Weights of a small GPT-style language model, trained from scratch on English Wikipedia.
Size: 8 layers, width 704, 11 heads of 64, vocabulary 8901.
Architecture: LayerNorm before each block, learned and rotary positions, biases, tied embeddings.
Training: 634M tokens, 4838 steps.
MLP neurons of a small language model. Each row is named by its layer, matrix (up: input weights) and neuron, and shows model dimensions 565-692. Each number is 128 + 24 x the weight over its row's rms, rounded and kept within 0 to 255.
A block is one neuron, or neurons of one layer that tend to fire together. After each block is what it responds to, as a language model described it from the Wikipedia text at the highest values.

L4.up276 [101  78 153 135 134 131 112 109 124 115 144 140  93 117 128 101 155 136 157 113 102 142 113 136 117 136  96 140 129 126 120 168  95  92 168 139  95 106  98 169  99 149 126 106 174 143 149 131  94 131 131 135 123 157 180 166  80 119 122 153 145 133 120  76 123 128  73 132 164 167 164 117 104 150 134 159  93 119  80 148 157 122 108 115 148  89 140 119 178 127  96  83 124 120 111 159 155 143 169 127 168 109 118 169 142 105 114 114 134 118 142 160 139 155 123 101 135 149 106 143 123 114 147 123 128 116 186 100]
L4.up528 [136 103 136 129 132 160 113 109 144 142 137  93 119 135 137 150 127 135 133 114 125 146 141 141  91 123 167 119 116  71 126 112 113 134 179 107 126 138 137  78 130 110 120 121 129 161 176 113 128 150 114 129 101 139 122 167  97 120 143 152 116 161 143  66 138 104 126 121 159  99 155 118  97 162  71  87 175 136 152 155 125 130 116  95 109 128 170 137 120 186 136  59 131 122 107  88 117 114 115 150 116 125 121 122 116 157 127 171 163 134 152 112 158 113 101 170 142 121  99  98  89 113 134 118 175 106 140 162]
L4.up1584 [142 115 131 148 137 139  99 144 145 125 121 114 105 130 156 102 105 110 116 117 111  95  91 144  88  75 163 166 134 133 139 124 107  92 132 140 159 137 155 159 177 163  91  93 102 120 150 148 125  98 130 159 130 155 147 112 164 114 116 115 121 146 155  91 117 155 112 140 138 119 163 126 183 111 139 110 109 171 115 147 141 174 109 149 136  73 125 142 101 121 111 134 150 134 145 115  79 194 129 100 115 132 140 112 104 112  92 105 136  94 134 178 143 113 127 149 125 112 151 131 115 130 129 133 108 118 123 127]
L4.up1612 [118 138 137  90  91 124 137 131  88 162 100 127 113 145 127 101 151 139 159 112 138 108 147 144 153 107 154 116  82 123  82 120 116 118 121 120 124 116 140 162  95 128 185 138 129 118 131  92  99 107 139 165  92 121 125 133 138 127 121 123 150 133 139 104 176 169  87 131 138 144  99 124  98 128  89 157  92  99 106  95 126 167 118 170 108 123 184 105 123 118  98 128 112 114 114 132 103 159 131  93 118 146  86 143 106 136 149 137 129 132  98 165 158 126 141 132 127  77 138 121 183 139 155 143 145 121 144 130]
L4.up1953 [115 120  82 150 177 115 115  75 146 127 174 123 125 127 146 157 161 145 106 101 146 105 144 101 175 146 164  88 132 123 117 128 154 157 117 108  84 108 175 107 106 121 104 118 131 152 174 128  88 152  99 137 157 130 128 121 153 108 102 130  98 136 111 147 139  80 139 120 130 124 101 138 146 132 155 111 142  95  91 149  98 122 104 123 112 104  96  88 120 147 115 122 142 147 120 132 115 148 154 167 171 105 123 115  97 105 111 117 144 140 152 108 136 130 121 121  90 146 115 166 162 136 110 170 119 157 132  95]
L4.up2270 [120  94 132 159 208 149 138 140 139 147 130 101 120 128  96 119 120  77 104 107 121 141 139 100 135 126 132 104 113 192 106 136 199 101 150  99 112 187 107 123 123 121 141 106 150  94 153 110  97 103 114 143 114 167 142 124 127 146 142 131  98 167 130 130 157  80 120 125 121 102  83 122 148 123 113 137 124  77 116 116 139 131 134 128 138 102 136 115 110 136 150 141  90 145 128 149 134 143 117 113 106 137 153 107 110  83 156 123 203 127 142 138 152 147 109 131 173 143  97 127 113 149  92 123  83 109  78 138]
L4.up2564 [143 121 143 131 141  86 121 160  99 127 127 142 160 123 140 162 100 140 122 119 113  95 116  78 137 150 125  82 108 131 124 131 121 155 120 126 158 118 141 124 174 120 120 103 180 142 146 104 145 122 105  82  59 117 168 150 119 106 105 153 118 138 109 136 128 141 130 113 124 148 105  72 121  90 124 155 134 129 146 111 107 112 111 136 117 117 117 111 171 137  82 126 153 107 125 118 133 145 118 129 152 113  90 140 130  72 150  77 143 159 139 140 136 147  81 156 104 129 133 132 124 166 103 121 123 159 116 115]
L4.up2623 [107 104 152 134 126 111  83 174  78 132  66 116 120 129 125 102 125  93 163 141 132 107 165 103  84 110  93 130 131 116  96 112 169 162 153 143 108 148 166 130 104 119 126 145 147 160 164  79 120 132 103 109 198 115 162 142 114 156 101 145 108 165 132 145 103 129  77 138 177 104 121 156 109 130 118 111 131 114 112 163 112 144 128 146 104 160 128 108 130 131 116 133 122 126  75 121 144 162 103 159 154 110 127 153 132 137 116 116 117 130 161 116 186 142 106 132 147 139 139 141  96 144 134 151 157 108 138 152]
Responds to: Chinese name syllable pieces

L3.up612 [121 139 101 131 167 135 133 145 116 120  82 168 136  97 123 117 168 116 203 161 161 138 125  96 126 101 151 125 119 119 115 157 162 102 133 130 125 116 163  71 161 143 134 179 126 121 134 128 120 125  88 113 136 152 166 185 142 114 148 144 143 127 153 150 111 162  94 125 100 139 140 111  82 140 136 145 148 124 138 136 157  73 119 167 108 127 123 126 116 106 141 120 137 110 142 120 125 121 147 144 182 161 121 112 105 138 136 157 120  88 149 127 164 108  95 138 161 126 128 168  92 141  85 115  99 110 129 170]
Responds to: Score separators in tables

L5.up670 [124 115 103 167 167 152 127 126 179  88 136 108 106 167 127 112 130 137 112 120  98 173 140 127 129  99 109 134 171 118 125 130 184 109 167  91 118 121 111 176 170  94 144  90 118 154 150  71 116 141 179 133  93 132 118 123 166 124 104 135 120 136 161 149 112 165 135 131 122 155 114 149  93 183 123 132 129 107  57 170 101 153 160 131 156 103 169 157 118 140 105 134 192 128 131 136 132 134 127 143 135 159 121 114  75 127 191 108 108 135 143 143 128 152 155  94 115 118 138 154  63 150 106 136 135 118 113 128]
L5.up849 [121 142 167  92 123 115  85 166 115 183 115 130 145 144 149 170 120 134 133  81 130 154 145 115 121 143 121 106 125 173 114 139 127 136 151 119  89 127 141 161 159 109 136  91 143 139 119  97 139 149 126 153 168 130 172 135 170 162 169 117 143  97 153 126 130 140 106 128 155 129 132 118 124 105 156 151 118  97 143 137 121 138 144 146 134  91 150 148 142 114 115 134 136 127 126  97  93 129 108 109 116  98 104 119 136 116 109 129 166 141 122 164 118 118 139 100 122 111 108 168 135 169 125 166  90 144 145 126]
L5.up1054 [119 155 122 107 139 119 130  97 103 115  86 128 120 143 112 146 121 110 174 136 122 131 137 114 122 112 127 174 123 122 152 110 137 117 145 107 109 129 131 155 132 166 145 109 108 182 134  96  94 114 140 164 149 162 150 137 126 103 133 124 170 162 104 183 118 100 108 166 128 131 117 156 150 146 153  78 110 146 114 120 108 152 139 165  89 163 149 133 123 122 148 121 139 182 168 148 125 155 178 162  99 137 134 113 131  83 106  88 123  97 151 136 151 112  86  87  75 142 136 117  87 124 128 155  66  83  70 149]
L5.up1106 [ 93 114  95 144 110 106 135 154  91 118 165 128 152 142 135 116 135 144 135 158 126 140 127 149 103 123 133 170 134 124  95 104 122 114 144 106 101 150 174 136 116 146 133 113 115 145 164 128 139 129 123 149  98 128 162 178  95 129 120 120 154 148  85 141  86 127 114 122 112 103 158  99 150 119 155 112  81 129 123 152 118 163  86  98 128  78 126 110 135 155 125 141 109  90  92 113 106 112 114 142 163 119 147 145  83 120 130 114 138 120 149  96  94  98 147 118 103 193 180 129 154 141 117 119 160 158 111 189]
L5.up1275 [113 161  87 144 111 151 119 151 143 163 111 123 167 134 118 119 129 101 146 121 127 118 146 142 128 123 141 102 165 155 138 136 136 139 155 124 153 134 143 127 125 150 120 101 138 131 126 114 119 115 119 155 156  80 129 179 157  78 167  78  97 155 157 137 131 152 100 140 119 107 107 139 180 171 149  91 112 157  98 150 121 167 144 135 124 128 150  66 118 126 120 137 139 151 113 117  95 121 117 149 155 137 134 123 128  83 122 138 127 112 164  98 120 147 145  90 161 101 137 110 119  70 171 140 104 122  94 156]
L5.up1538 [102 146 113 119 170 106  92  78 106 122 137 143  96 109 130 115 129 119  94 122 157 123 132 126 106 117 144  91 104  93 168 102 124 126 134  92 174 113 114 153 112 114 129 136 176 110 147 118 107 139 147 115 114 133 154 151 103 130  90  97 139 116 101 139 112 123 149  92 110 129 107 138 113 126 135 116 138 141 154 155  77 129 135 100 112 153 191  97  99 120 118 220 121 143 107 113  88 132 107 129 149 103 110 153 126 113 103 151 143  87 109 139 116 100 119 163 170  84 134 139 107 134 132 131  95  84 102 125]
L5.up1823 [106 108 122 104 144 126 149 163  94 128 114 136 130 150 161 133 115 158 148 111 126 166 130 106 116 153 110 142  82 112 125  94  99 142 124 194 119 108 129  85 137 125 119 116 160 132 144  62 135 130 142 103 141 137 130 158 137  90 138 143 126 136 154 113 173 162 133 170 144 146 124 150 125 106 135 125 132 101 108 108 133 136 111 159 134 140 123 129  84 126 164 131 114 145 137 134 124  93 115 111 160 120 164 143 147 119 131 112 175 156 111 130 165 132 115 109 113 134 111 140 149 126  84 130  95 149  91 110]
L5.up2301 [128 139  75 151 151 108 104 136 160 122 109 116 100 153 144 101 127 123 133 131 137  71 105 123  74 115 143 155 138 150 102 171 136 141 136 160 117  79 129 149 131 171 118 109 151 116 118 140  99  88  87 145 189  96 106 150 148 132 106 135 134 153 153 123  87 172 126 141 111 128 123 131 143 136 158 105  91 145  70 136 101 135 158 111 137 111 146 113 154 162 107 111 155 150 163 132 111 121 116 128 143 143 134 136  88 132 153 138 140 162 117 122 103 150 108  98  98 121 155 132 113 106 139 115  83 100  90 136]
Responds to: Foreign name syllables

L4.up152 [118 120 156 110 109  89 144 103 117  94 116 105 131 125 126 147 145  83 120 134 103 138 126 132  64  95 167 149 150 113 103 112 107 136 128  80  99 129 109 114  86 121 119 115  57 151 127 140 128 177 118 127 103 134 147 151 139 151 169  95 179 152 127 153 155 141  81 150 117 120 129 144 204  91 107 124 139 148 108  83 112 133  94  86 110 139 164 145 131 146 156  98 148 116 154 128 109 112 137 120 106 133 121 102 142  93 139 143 118 170 138 145 139  99  94 131 108 140 117 175 140 111  99 123 178 167 114 124]
L4.up431 [137 126 115 117 110 166 126  69 139 112 134 131 118 172 147 103 147 130 127 115  75 141 108 124 106 143 131 123 134 109 103 141 147 146 171 124  95 114 158 112 149 140  95 146 108 102 136 117 107 100 118 116 113 145 140 128 174 138 166 136  96 128 166  80 107  76 129 100  98 111 145  90 147 123 138 122 109 126 137 116 130 106  99 132  91 152 131 123 117 106 149  96 139 155 107  95 167 127 134 136 120 133  97 123 107 158 108 135 152 107 112 156 106  59 121 123 163 173  91 175 130 141 142 129  97  87 144 145]
L4.up780 [149 154 109 149 119 119 141 115 134 163 126 109 110 163 103 128 123 153 164 126 113 103 151  94 157 152  85 111 155 143  79 144 116 150  95 172 119 127 127 117  93 112 100 148 163 139  99 143 130 107 119 120 119 167 156 122 145 123 158 100 151  91 115  88 157 146  86 158  74 163 169  97 108 158 140 167 142 140 163 115 113 197  94 108 165 200 140 144  98 160 105 103  90 130 112  86 124 132 156  55 114 143 123  96 101 135 129 132 131  96 157 117 118 134 129 122 157 117 129 116 110 107 101 114 137 139 151 163]
L4.up888 [ 93 146 108 121 132 136  45 116 145 162 128  97 101 102 112  92  99 123 108 160 175 143 155 128 137 120 154 153 132  98 138 108 125 145 120 104 151 120 138 109  88 143 137 141 121 118 141 118 127 136  68  93  99 148 121 159 144 108 144 124 144 159  91 122  91 141 131 118 155 127 117 144 127 126 147 147  88 105 138 137 104 123 144 110 129 137  82 159 101 159 146 101 131 165 167 105 125 138 133 120 163 102  78  84 177 119 147 126 139  93 147 129  89 106 118 110 153 114 136 132 155  90 125 105 109 153 135 127]
L4.up1069 [101  84 130 169 156 153 159 141 149 125  76 118 124 126 133 118 148 163 125 125 147 164 174 137 121 110 130 126 130 158 134 115 111 152 143 119 149 135 130 123 121 144 138  86 127 152 112 120 118  95  92 150 102 136 105 136 130 146 122  84 137 145 115 138 136 159 140 134  91 122 115 112 111 140 141 128 140 117 112 110 110  94 125 100 113 100 138 128 114  79 144 133 119 106 102 123 123 110 127 159 163 132 128 130 103 124 124 171 161 130 134 137  77 134  91 106  97 111 115 121 119 137 146 107 178 145 108 115]
L4.up1472 [154 123 113 143 111 117 115 124 153 151 139  97 149 114 131 109 125 158 141 129 135 184 100 135 143 162 140 142 189 111 116 122 100 153 122 123  92 153 145 129  52 144 151 165 185 207 133 139 129 134 133 108 139 115 115 190 124 119 135  96 175 123 157 123 140 123  96 124 112 133 120 136 149 141 140 166 131 139 128 111 127 128  91 147 153 152 109 124 123 114 117  78 165 149  90 106 134 126 163 116 131 105 133 132 124 138 122 113 104 104 103 136 114 121  42 112 145 148 165 152 134 130 136 124 108 145  72 107]
L4.up1846 [160 176 124 123 135 126 101  98 128 143 153  93 140 172 179  90 127 176 112 162 104 147 156 134 108 131 141 159 156 125 149 111 122 120 112 140 102 131 155 149 125 152 139 148  89 114 111 111  79  68  96 148 130 149 114 134 153 155 118  85 107 110 121 130 110 180 127  90 125 131 111 112 136 119 158 139  95 129 145  96 158 129 111  90 104 112 120 118 120 129 167 132 136 103 123 137 126 131 134  97  63  95 144 165 162 138 116 165 162 156 146 114 118  97 121 121 134 175 132 125 126 128 104 114 165 115  83 133]
L4.up2493 [132  99 106 143 150 186 135 102 131 133 129  88 121 111 158  90 107 135 144 108 162 116 128 107 126  67 124 117 109 155  81  93 120 141 197 105 114 138 164 150 170 146 158  78 104 148 129 168 122 145 107  99  84  95 132 161 158 129 108 119 128  96 103 125 146 142 145 139 129 128 128 109 111 110 144 155 144 163 147 143 153 105 122 148 123 153 150 157 101 154 148 136 128 135 135 124 107 111 156 125  99 144 119  86  83 120 172  89 135 114 114 130 122 104 123 111 136 173 154 155 184  99 117 152 141 133 137 121]
Responds to: Sports results notation

L5.up838 [105 175 101 163 106 144  93 148 114 143 140  85 145 132 110 122 125 161 139 154 114 120 158 134 131 119 138 131 121  92  98 114  95 109 131 101 143 125 128 123 129 122  98 162 111 165 128 126  90 150 108 145 115 142 158  98 152 132 112 132 139 147 121 111  86 138 166 168 116 171 151 155 139 138 109 107 131 145 117 156 154  85  92 138 142 170 152 137 115 156 201  82 148 138 133 116 104 143 159 129 174 113 136 115 149 132 159 121 147 125 121 126 109 126 105 144 168 186  87 147  85  97 123 103 125 107 124 108]
L5.up903 [174 147 116 145 119  95 102  89 155 178 117 118 140 131 151 103 148 133 100 120 110 129 162 128 125 116 143 117 130 157 135 157 108 109 111 118 137 117 126 115 145 134 107 108 160 128 100 100 132 100  85 150 101 141 127 153 124 141  83 125 105 177 162  77 128 135 101 123 162 145 138 164 100 130 133 109 146  95 183 165 101 112 130 131 109 176 123 151 124 173 123  99 101 114 116 114 158 172 143  69 186 111 124 153 128 126 127  96 126 136  88 155  98  91 122 142 111 129 118 136 121 147 161 125 148 117  63 141]
L5.up1463 [123 140 129 111  89 191 138 144 145 156 107 102 121 116 104 114 123 118 123 131 156 137 125 106 131 147 174 136 134 100 124 155 146 131 147 117 135 177 156  87 122 139 140 159 123 145 142 133 110 190 134 109 136 143 124 104  89 162 124 130 128  95 175  80 157 147 100 147 132 130 110 158 158 156  68 188 148  72 134 127 117 121  96 135 106 130 165 163  98  72 134 155 142 129 131  91 102 170 122 118 113  65 105 152 134  99 100 117 125 106 122 101 140 126 111 140 123 127 104 138 151 112 165 109 147 120 104 116]
L5.up1581 [116 128 133 163 148 135 174  97 132 111 107 138  98  82 111 111 127  68 137  98 142 106 145 149 107 143 155  88 133  30 140 113 146 112  96 119 147 146 147 102 125 123 126 150 134 111 147 128 129 168 118 115 121 138 115 171 163 142 131 119 134 132 123  91 149 120 126 133 111 113 127 120 153 157 130 123 153  68  98 184 128  97 117 135 166  93 151 156 142 144  81 136 145 157 135 154 121 114 111 104 156 100 147 119 136 144 117 104 142 141 113  89 143  97 147 110 156 145 110 143 140 106 106  79 136 144 173 116]
L5.up1612 [ 95 159 127 114 133 146 126 180 132 130 125 123 143  99 138 123 123 122 120 180 130 160  89 152 147 117 139 153 140 104 127  94 121 150  92 174 145 115  92 103 107 119  92 136 114 114 147 153 115 113 101 141 125 117 153 130 188 111 131 121 116 139 115 141 139 141 125  93 149 143 160 210 104 128 140 149 151 120 103 143 164 141 117 101 122 136 121 116 114 115 142 130 141 141 158 161  49 149 146  99 138  94 106  99 131 133  69 104 143 107 109 119 117 134 146 101 130 135  72 114 130 117 129 122 112 121  95 108]
L5.up2020 [169 110 123 165 151 164 161  95 126 119 138 112  92 156 115 108 114 124 120 128 113 136 129 112 127 115 107 119 141  82 142 147 162 113 165 144 157 157 176 114 105 135  99 142 131 120 131 150 118  93  88 138  86 137 124 117 109 134 131 107 129 147 148  84 113 140 119 171 130 110 132  97 125 111 135 162 116 103 149 185 103 110  93 122 155 139 111 161 114 135 104 100 125 146 136 166 147  68 157 111 123 153 130 114 123 174  98 120 144 106 105 170  71  97  89 145 116 164 141 144 113 124 140 135 113 135 118 148]
L5.up2380 [156 132 116 109 121 122 122 161 150 142 123 125 142 167 127 103  95 119 109 135  94 147 116 105 140 141  94 118 113 146 168 138 135 121 132 144 161 158 118 175 130 146 142 152 155 134 100  98 115 148 111 113 121 129 160 124 108  91 104 142 167 167 178 103  91 117 120 147 152 152 131 199 121 137 157 176 135 131 146 188  97 129  66 158  67 135 121 133 131 140 110  85  92 112 161 121 149 139 141 143 116 114 131 105 107 150 110 107 125  97 131 143 126  49 109 172 123 120 123 163 112  93 117  78 139 162 131 113]
L5.up2758 [154 122 149 103 135 148 143  77 113 145 134 133 146 138 147 148 138 176 133 157 135 155 144 114 147 120 151 168 141 166 135 111  98 130 159 146 139 142 143  83  96 167 179 140 123 114 117 125 128 101 135 129 107 126 148 107 128 122 138  73 120 116 106 104  76 139 158 137  99 145  84 154 146 166 125 149  78 144 134 144 102 113 114 161 109 147 120 153 145 126 123 133 157 150 149 158  82  99 110 115 116 103  94 134 142 141  82 123 155 165 114 124  68  93 122 130 119 142  76 222 149 103 132 119 105 109  81 122]
Responds to: Sports event-name tokens

L3.up2313 [108 135 151 165 110 104 127  94 114 125 158 115 113 114 107 152 115 136 161 133 106 133 112 141 117 147 128 114 103 127  73 108 135  82 147 132 151 170 176 156  95 147 128 155 145 130  96 136 149 130 139 151 114  75 115  95 114 157 137  99 134 102 168 135 172 114 127 118 169 118 127 163 208  65 141 131  98 126 130 110 161 106 130 125 102  95 146 132 110 155 101 165 167  94 156 108 169 120 129 127  81 122 133 141 147 119 118  80 171 143 165 107 136 117 133 122 102 115 131 138  93 118 126 102 137 148 113 130]
Responds to: Word-initial u/o vowel fragments

L5.up36 [ 80 108 127 116 141 142 109 140 134 103 113 122 118 118 130 133 120 106 150 139 141 125 104 145 155 109 145  87 127  98 174 130 127 130 138 137 139 113 138 141 159 118 170 145  96 155 112 133 100 135 142 115 100  98  88 157 113 106 100 141 168 165 109 139 132 121  96 143 120 135 111 100 142 117 129 132 122 118 166 129 126 128 144 157 159 125  88  87 111 142 153 133 140  93 146  64 148 160  98 104 132 131 156 134 108 118 149 121 170 149  71 107 172  57 104 130 112 147 139 134 103 130  94 131 150 148 193 149]
L5.up567 [118 116  99 136 111 111 136 137 142 165 128 125 155 164 154 134 132 145 115 107 122 115  90 104 128 113 135 131 138 157 119 140 137  74 104 166 137 135  98 146 130 149 126 186 133 205 118 108 138  92  79 103 124 130 114 140 132 120  64 153  87 134 115 102 158 100 125 134 117 126 104 119  72 136 160  86  95 165 141 134 109 137 117 143 105 163 129 111 151  78 113 127 114 118 130 112 149 135 123 132 106  91 105 102 125 161 150 124 143 155  81 158 151 129 153 138 132 101 147  89 160  93 162 116  91 150 146 124]
L5.up665 [ 98 106 159 124 111 122 128 136  90 113 115  62 139 119 164 160 102 132 102 130 118 143 143 134 139 136 101  64  98 145 137  88 119 106  85 161 154 114 129 116 135 115 162 131 133 140  67 164 119 127 145 127 154 145 118 176 126 109 120 108 179 170 135 173 116 113 110 139  99 167 124  86 137 140 128 124 120  85 143 100 150  85  95 119  86 154 121 103 139 120 155  76 156 132 102 125  98 149 151 149 108 126 160 124  98 152 133 142 165 131 124 128 118 137 111 109 139 134 114 137  93 144 116  91 165 112 141 108]
L5.up1399 [138 125 102 171 148 111 142 130 149 121 113 119 145 179 143 149 107 115 130 116 146 135 133  98 109 159 141 131 130 184 137 143 101 102 169 117 132 141 134 113 114 144 102 133 100 131  69 144 133 101 148 106 149 123 121 124 145 142 115 160 125 170 133 140 158 151  90  86  91 136 134 118 137  80 140 118 129 136 157  93 130  68 122 123 103 143 116 102 107 142 124 106 139 159 154  89 154 134 125 100  95 120 130 122 133 126 128 125 125 108 182 105 132 109 149 169 139 146 138 133 113 131 152 121 119 128 166 167]
L5.up1578 [112 107 121 150 126 106 123  84 136 127 111 105 148 125 123 142 142 133 175 109 132 170 137 118 128 136 149 134 100 137 116 106 123 101 124 122 118 126 138 148 116 128 136 121 127 177 143 120 114 147 114 139 155 120 145 104  91 101  93 123 133 153 160 173 148 153  87 163 130 153 179 129 121 148 134  99 123 102 188  76 105 158  97  76 135  78 112 105 108 127 137 145 188 194  99  99 108  96 119 111  81 129 107 127 104 132 107 129 160  98 138 124 154 193  98 148 128 115 156  78 131 170 132 128 152 123 123  90]
L5.up1687 [ 87 105 111 134 112 109  95 159 138 130 104 144 118 143  93 103  86 135 183 124 113 129 137 105 126 138 110 138 122 171 146 142 145 138 151 147 164 133 136  91 156 154 129 102 138 151 153 155 145 116 150  92 134 130 191 109 126  75 104  96  90 145 119 104 151 100  78 103 153 102 127 127 145  92 179 136 122 117 152 136 113 112 154 131  99  61 161 177 132 155 137 103 138 132  63 108 130 141 149 105 162 146  97 106 117 140 155 149 137 115  87 130 140 157 101 159  96 132 145 139 120 133 118 142 140 154 150 112]
L5.up1808 [122 131 126 148  71 110  95 131 157 137 115 123 131 138 126 144 115 108 111 147 158 123 116 108 136 130 120  93 116 128 148 109 146 123 155 162 187 134 129 118 143 103  97 105 124 192 110 125 148 145 100 140 111 127 150 139 179 128  83 149 165 127 109 145 144  92  75 119 112 149 131  91  90  88 157 108 162 150 155 111 142 101 109 148 129 116 125 108 108 143 143 116 173 108 146 146 164 149  83 116  91 100 117 149 103 132 109 127 118 139 146 119 152 154  97 161 121 127 180 134 141 171 123 132 165 190 130  72]
L5.up2194 [128 143 155 114 136 160 124 117 137 131 155  72 140  98 153 137  85 110 129 108 125 138 133 148 102 149 125 126 115 144 138 146 115 100 135 134 156 154 158 105 174 101 125 131 162 114 142 137 164 118 131 123 149 152 121 177 175 106 156 126 144  90 109 118 153  97 145 130 116 131 141 119 137 101 140 141 158 126 128 122  90 118 100 122 121 136 135 146 121 113 126  92 114 111 142 118  81 106 154 141 117 107  91 139 116  97 111 114 102 138 133 105 116 131 149 132 169 136 133  91 129 139 126 110 112 140 143  96]
Responds to: Critic or publication attribution

L3.up980 [129 125 142 162 154 106 115 138  91  84 161  87 101 151  98 110 130 126 171 111 125 113 131 116  96 102 148 109 151 173 133 150  87 134 131 169  60 133 148 115  75 112 165 146 126 159 176 111 159 130 152 128 130 153 159 118 105 133 109 129  96 155 156 139 136 126  95 151 112 114 127  94 133 142 140 162 112 124 155 119 156 155 120 114 130 119 107 105 116 128  87 121 116 106  96  65 139 155 132 149 107 104  84 133 141 127 135 116 159 108 116 139 116 122 124 182 177  72  99 100 150 157 154 141 129 163 176 133]
Responds to: Reception headings, year digits

L4.up220 [ 88 124 146  95 109 126 136 141 102 164 148 115  78 118 156 148 139 128 130 146 144 105  89 137 141 168 107 144  71 109 125  94 122 109 146 109 132 159 130 113 122 108 142  81 179  80 110 166 156 115 169 109 152 115 109 141 141 101 111 130 170 153 149 141  79 111 141 174 100 134 128 126 180 143 131 118  98 134 136 106 118 128  94 144 112 129  80 145 101 114 150 135 142 126 125 136 126 111 153 129 165  88 120  95 138 147 155 112 128 117  99 125 114  91 123 185 122 125 122 121 142 134 121 123 111 173 106 111]
L4.up370 [128 108 134 138 140 139 171 119 130 114 142 136 108  93 136  83 178 144 156 129 118 142 150  90 151 137 102 109  90 160 125 166 133 110 134  92 108 129 130 118 129 150 105 110  92 133 141 110 151 128 139 146 150 113 172 166 153 195 115 152 136 117  94 103 139 139 101 130 135 110 107 108 109 122 134 152 100 134 139 129 150 169 149 120  96  73  86 155 110 168 163 112 162 120 118 145 109 122 150 132  90 165  97 141  85 145 143 118 134 144 139 163 109 127 107 163 155 100 125 153 141 162 138 131 122 124 171 113]
L4.up588 [120 118 103  86 130  63 115 130  97 121 103 137 104 144 110 108  98 125 102 149  34 126  75 121 142 145 129 108 134 187  71 137  93 124 131 111  84 141  98 107 149 130 125 124 109 107 144 106 164 127  81 131 174 143 110  97 173 142 142 133 133 135 112 123 124 140 123 114 113 102 169 135 110  97 128  89 112 114  75 132 172 166  91 142 107 171 121 135 136 112 127 172 139 147 132 120 108 159 159 141 132 156 115 108 107 133 124  93 128 121 127 163 112 147 132 127 114 108 135 106 129  87 112 130 124 138 145 158]
L4.up1237 [129 151 127 129 129  87 130 129 151 115 165 128 105 110 110 118 160 117 164 124 136 120 154  97 151 122 142 107 113 149 133 165 105 115  92 101 149 172 163  75 108 140 148 167 166 139 135  99 147 163 132 105 164 122  55 135 139 104  87 154 149 122 129 136 135 142  93 138 100 102 115 121 126 140  95 133 143 113 115  70 118 122  98 120 123 129 135  76  80 151 154 127 148 116 115 130  91 136 169 105 117 129 131 153  96  65 114 130 101 158 131 124 103 133  96 120 120 117 159  96 134 152 143 114 138 118 180 130]
L4.up1877 [125 105 104  74 200  94 112 131 168 131 148 114  98 115 133  80 143 127 148 130  96 154 154 111 147 182 103 104  57 122 131 116 111 162 151 111 114 138 137  93 119 150 134 128 114 160 117 125 114 128 122 174 122 127  73 134  96 132 123 163 128 149 140 142 107 141 163 172 161 161 153  67  99 147  83 132 168 112 138 186 169  85 129 158  99 133 139 146 149  94 140 162  91 140 139 140 170 108 125 125 175 123 102  70 134 150 106 129 132 170 118 124 173 122 183 122 131 116 124 113 147 102 146 158 123 130  90 131]
L4.up2205 [130 125 169  84 147 143 126  56 128 132 157  98 133  95 129 120 116 155 130 124 129 169 116 128 138 144 145 188 113 137 137 150 139 116 110 123 102 101 160 121 170 134  72 117 110 162 163 106  90 155  57 109 112 143  92 136 137 120 116 115 154  93 111 144 132 144 102 116 115  67  95 170 131 116 113  63 121 116 130 163 144 115 129 149 131 107 111 147 136 135 113 136 116 139 132 121 131 159 153 138 131 148 127 139  89 132 111 133 118 125 126 133 148 173  98 129 140 129 129 143 132 190 133 115 161 148 177 128]
L4.up2375 [117 130 108 130 123 140 127 157 122 117 130 128  97 159 109 121 139 199 126 123 118 127 137 121  84 107  99 155 102 125 104 125 126 125 131 139 139 143 141 143  89 152 145 126 117 178 130 136 159 111 111 166 124 148 144 114 168 146  63 169 135 131 130 115 134 112  93 144 151 121 171 142 108  96 146 141 139 128 126 124 145  97 115 158  87 174 121  91 109 125 126  96 137 147  90 108 174 136 149  93 122  97 134 148 126  81 153 134 151 102 105 151 106 142 100  90 146 111 123 135 136 134 121 113 148 136 114  89]
L4.up2591 [158 105 133 108 107 131  99 131 153 150 103 145 150 128 137 128 131 116 145 114  97 122  88  64 106 125  83 120 118 107 140 115 115 117 100 122 123 152 172 162 159 144 167 122 132 124 135 122 117 160 158  95 159 127 116 100 166  59 163 143 103 111 120 124 175 118 130 109 138 124 171  97 134 100 107 144 124  98  80 146 140 191 134 134 132 138 135  92 109 147 119 167  99 134 108 105 138 159 154 116 107 161 124 138 139 134 118 146 145 124 126 129 141  98 107 141 106 129 169  89  94 158 100 108 135 161 107 120]
Responds to: Praise and ranking phrases